Weights of a small GPT-style language model, trained from scratch on English Wikipedia.
Size: 12 layers, width 384, 3 heads of 128, MLP 1536 tanh GELU, vocabulary 8192, 24.5M parameters.
Architecture: LayerNorm before each block, biases, tied embeddings, attention and MLP in parallel, capped logits.
Training: a variant of Muon for these matrices, 637M tokens, 4860 steps.
MLP neurons of a small language model. Each row is named by its layer, matrix (up: input weights) and neuron, and shows model dimensions 64-191. Each number is 128 + 24 x the weight over its row's rms, rounded and kept within 0 to 255. Numbers have three digits each.
After each neuron's rows, "fires on" lists the tokens most often at its 100 highest values on Wikipedia text that the model never trained on; "fires in" lists the words (lower case) most often at its 100 highest values on Wikipedia text that the model never trained on.

L5.up905:140136109075162093110132137098155130138097134134160105128126131161139111141141119142129106150132114135096130117093126151135141131155106100092064101113146106159133113138121138133155132126103137140107128121070143134144129100138152101100120143084133141090137165110099089086119102116149147095157128117126122123100113134172128134129158117146121153114101140107115127107101143114136099129091
fires on: " to", " would"
fires in: "to", "would"

L4.up958:145119127158145159109135119132061169115121155120168081148099107168070116121101109104119119152120138108133115124127109068119140115171164136115145125138135162142098137126107112146149143117150136133136136174110126178165122097133164135139132148119109104166140110109097147134150113165139126093125110103104139130108129095120156117149113112125146094125113113161127132124149131093115098129168
fires on: " of", " to", "h"
fires in: "of", "to", "gebhard"

L4.up1062:111153113159114123130129096130162087136110117068128136132138184110135125128128133185141134136139136107115120126116122158132135135148117156143161099126122152118149127139137142123122120130132126122106130144156125089190124135144133144113116072113155134083134167155156183142070144130150092110129124104140110107138113128130136137127099145124160128144145166107189158107101138147112097133098
fires on: " of"
fires in: "of"

L7.up607:137130159147136170116138111105106142104134082131135110151128169189110122097094135137109102089139109144143105125118115123160112137163151183105145133140118126084141147121155118115175146112168102140118149132150159146129131130087148121123130111116147135123083105141133100149138098101128072135122098134159110111124124113064136114122107137123187102114139154121142152122146134133152110093113
fires on: " the", " of", " made", " to", " these", " for"
fires in: "the", "of", "made", "to", "these", "for"

L7.up1080:150115085090124130118150148100087107127135084122099168123168114107123129112098171177119138109134125147110164133187146102111129091123134140136076105134145105134141139144135133155078099123122093130137079125140140129169100093095104098118184124138091122161119110123143105165081134137111101148144106126126105142115142088112153157099156133165132164116084133114163112060103145148131139105149
fires on: " as", " also", " named"
fires in: "as", "also", "named"

L4.up1449:092169116154079117147142133121095112121157096103098111183121152117155125111137142157092094117152150130129122126082160101134134147172108123135131153120102075119120121127144102128123166145138119125105153142163131158081143159137132155143096110158172119118128144191110131118126123153112111102164119131075092152122124106129113160123120154158154111136117176164168159130120149085083133078143
fires on: " of", " games", "ure", "1"
fires in: "of", "games", "tenure"

L9.up1018:106126184182158169156119116133122132108103096101150130087137122160136121118123091127083126133130172115109100143123138183116179122126099141165130144135154045131142115156099096128159130154137137123142125131101125140141141155146114158154122109129147082165131127102126139137118079109124131125062095107117135169124108133145165146111134177110131077117097095116096091113107133113121129123154
fires on: " of", " at", " by", " to"
fires in: "of", "at", "by", "to", "under", "during"

L4.up191:131181145123130153110136146116150131152122144122089130127146152157122097142075146137139117110133126119179110106080102128191100131196149129084105125135139161113138147118136097108153147088135119159157122124112116142096131083174134133137125158200128153124145090154103129131121093058142141134082146114128100121098108163132114114155109140156143079138137148080129092143157126114165119074102
fires on: " of", " to", " and", "ing"
fires in: "of", "to", "and"

L5.up467:141119139119124103115130164119135152134075121081111114128154096110108124103101102129140143175115161144125163120122164138177105096135096126130145092168134126142147109157099093159117170060142150134136120146188118085115123126161116124150162144156101096145159132130100132088141120136129171088146126105115146166108154128165180159152113127088094099101139122167122131136150151149113116132150
fires on: " of", " to", " for", "s", "c", "ing"
fires in: "of", "to", "for"

L4.up1406:113130118143117155099147131114127138130126166122100133113132091117154140165066138159137091158110129133129149138123070125165116149132087141104136152109113117128135147134101088141146085125110118136122138109159137051135121139166148133140121118164151079188102146111147149146156118099143155165129141122085137114109132134145119126140101115152120101121136095128170093118101135117135120079156
fires on: " of", " in", "ar", " to", " by"
fires in: "of", "in", "to", "by"

L7.up961:113138112170156122101190154091134150132123096136159118129127149159142135149078135106106148097137167108157110121137135129147143084120164119121126120141119173130129121155146121129157169162141182128133127157174156118142146146145170108089167127119135141121149115148110132150136111138116150061112122117115125101100101104122064145108112117126153097154182152149114144146133117071079109178134
fires on: " to", " the", " and", " This"
fires in: "to", "the", "this", "and", "these", "after"

L5.up444:114092184100126132106148151101126107134136111118131104128154121103127126149131102100138172144156158174152166111177129132136115102135171161162148133156108136138136126099095125129172159117110153146161168127153121103132106099157120146082153105120099131112121119181158097112137132116127119107152163097140121151120145179118105134123134101121126106110131152102119121121128118105167075098100
fires on: " the", "'s", " bring", " to", " (the"
fires in: "the", "s", "bring"

L5.up797:099149098128130134111155144126140082129117121119104157084114151073137123105122102148157140134136142119154124148147098130126110108149113145116180107127076120110099128125160116147160097129108080104089142129094110118121151124163142132155137129144145126125137158109110144132135156114142150097070124084089104114119122141140141119122091125088136122111140079146131149102139121142139134130149
fires on: " of", " are", "b"
fires in: "of", "are"

L9.up338:164132122086162112090194137112127136098131140119139165189126128083111140128098123134128154123113158135107172119111158104136147114110151133129153097130147153171090166092105133126155095079125132134109143129141144125139138106122128100118129094118118111130170123099153091129146105137141122136094122096101077137147133172130140109136112090072128104132111128133133152116137107136120183116103
fires on: " to", " for", " with", " in"
fires in: "to", "for", "with", "in"

L4.up489:171129118151117102134140119102088118129151113057113131161110117122113146155097104091121116138093069137126169162142113167093131142110123119091167120142092163130115114134144134119129173154115132120171109084135117076125154141091165120108139109140163125115138128097092139130112113149079095148119138079130086096154148147135154141106135149126125159123153141117115147109121163110122183154142
fires on: " to", " from", "ing", " by", " of", " in"
fires in: "to", "from", "in", "by", "of", "writing"

L4.up302:101115127092116108100114134163111132134150170095136138126112144123110099139130120120137095128135134102137177083099093094067124166149153131084113140138114133171128111130120120119127125164171122126126101145133108134152100112120159133133141157141105108104194127156114172086088151141135103140193093128138159116139149140118120157116138105147162112096124133125125103116136139165149165149148
fires on: " on", " by", " from", " to", " with", " of"
fires in: "on", "by", "from", "to", "with", "of"

L7.up1121:133105099141144156092067157143154127108121132138135131154109160133111093073148149173104140172131184159128150152126128160141150103089160166130096114069079106106135131152141145153112132123164072144145161106160107115105163124099150125130136058129073105146114136169148142139104186153087166112103098112148153130129099119103134095125086109106138081145119141142122142134172117153149112088126
fires on: " or", " been", " was", " for", "op", " her"
fires in: "or", "been", "was", "for", "her", "being"

L5.up522:110099158138124127083143114127154145094143139178093103115145149100098051100099102117121136100137155113166148122135131084144095133181127139150093084181108124160125132134140134111173094138141089144147147089122080142124113136152135115096106114144073122092118075142147134123155126129155112135174110103150149140144180134126128112122124119131107100101133086131128138130112153129213129099100
fires on: " for", " of", " are", " were", " (the", " was"
fires in: "for", "of", "are", "the", "were", "was"

L5.up1218:134143115140127132108131142089134144160098131149116130175108106099124145148114136128180110139121133130164145088146147132137152142142148137152090168143130138133155135152137142125122088116155115108101132067098134128135111088151138076118136126143124127148186148144141148117139119123154146098141129096132148122111119161132111128166144108162137110100106124136132108137053128109133136128132
fires on: " to", " not"
fires in: "to", "not"

L9.up643:135130121123149137116117130167138107124085076098157119176106112122109096139163136108101118097135165144150130157119114124081108063119197107107124143133144137157144125140086154136167130091112068120144144091123151132139136165148107109167115117148096118149121131104133121134137139139104106116150117136123139136084117146168148140090124138120147116105175143151126093108127107068079094108139
fires on: " at", " to", " of", " with", " by", " from"
fires in: "at", "to", "of", "with", "by", "from"

L4.up1265:147084088129148108134131191149126119112100133082139082135110169133109115111115095133131127165125120116098116126136133148123089149121147118149138138144102122132171099143085106151136131114101114113123131119154116135162099153167143139156109122136120135154153110157171167090104132139166138137121116130152134137150142113177125091147115130142116119123090141125099152126105110123115099155130
fires on: " of"
fires in: "of"

L7.up503:126134142154162170136110152063167111155157111141171109110136129117120149111110107088132135144141115121132130092126168142106098124129163129104124148164175138124145119166085155142138103109093095142119116153128107180099135145160157088131088106123120084145160109112133134111112114115136154149120122107114094120110157133135147082081143106094128114081126134151148059146120124099105160106130
fires on: " by", " of", " with", " that"
fires in: "by", "of", "with", "that"

L4.up615:103135159092151127153130134114089150120126143091132090120098153145154103110124101169139092140113144154155146173129094122141117097129153126103130093139087121132166169087120143137093114167140111129136156145129108130154136118149164078144094140142115058153135132120119181161121094182128133116139102071120126084154145157140107125132107143125127117114121115105122165135121131155111151115120
fires on: " of", "L", "al", " named", " by"
fires in: "of", "named", "by"

L7.up1073:145112137160120095102132113191095110163083132148113139144126132199109084137152167129151091167082133147164139156124133126114155139116108166117111124140163121075147119100126122136150168114141107105123145137093148112116144147131121152090106107162120098123080153118150176160097148138175113083135121145127090111114109159119168118134085083109179124082147107115149143129130098110105132095119
fires on: " more", " most", " of", "it", " very"
fires in: "more", "most", "of", "very"

L5.up136:089141172103124138132200103140134131117135114123136118158097101143091147129098063114113117112145129115164118146136115129129112134149172141147132087150115142143168110184088117152138134150125105128148154144105116173077120104074133091086165111165110133111123074179097124130119057121102131091179149073125138076107115148075110142103134138093130085112098104130066142140106118085129109119089
fires on: " at", " against", "es", " to", "ing", " joined"
fires in: "at", "against", "crosses", "to", "joined"

L4.up977:147111139107129120117134102124086147138107092102145124149117138109086112095115132104166125128140079157138098089141165166144149111104078142117121111118126110150114215118134160124126145128131132107118128118083148135111109097171151095107163158103126169097159105117131109082136128160124133111152141043133124102170142181091117127108142122129134116128098094138103136161106125110146145124105
fires on: " to"
fires in: "to"

L4.up1037:100132148168143107082143108150116156155192149098203137130141144158119060126147143124166117148120153144179116119138160140110167135184146171160119142119125090110102111139114097122140104131152134111092089137133132119147113114131106140109086104095105136113106107165147161086091127131172132093102131119158106129109158114123147148128079150132144090127086161130131100153076137112103112106123
fires on: " of", " 21", " 11"
fires in: "of", "21"

L4.up639:139174089137089127143148141156107112088145112144187174149115173147143120163091117146158089127098153084163137136125132123135116106166113106101121145119109140139135114095072106141110146146113129154112125166128113136122135107154101132087140161127159155097090151134105121106167168128112112142098169114125126091119123122132163165148119095094127132085120124179155152125122127114137129168155
fires on: " to", " of", "or", "ate"
fires in: "to", "of", "eldorado"

L9.up732:137107084094125113173101127132110126118139130135133191105165184143140126167111150100148154088119170108113127106143160110106158124099112115148127151143149130125130133137112154115116102124156119117109100145140102118154164168077147108134112100120153134152050143133127134147135088113105181206131107119128109098073149118143144137136133120123165135107112144137113135119120146213135146123147
fires on: " as", " is", " was", " became", " also", " U"
fires in: "as", "is", "was", "became", "also"

L4.up1437:152135143147111122129134079090171169097110115148164149126110155106146128144107141142179153077183138155103107131142131125115121099140134123135124141128175063134120152190110173157090085156130155103156147104102157132154116111099150145115117114142149126087162112133120088121159100115142104167164152135148141122110084101115165176145137110122133131135131139118137127163104124138127183154128
fires on: " who", " he", " they", " before", " she", " but"
fires in: "who", "he", "they", "before", "she", "but"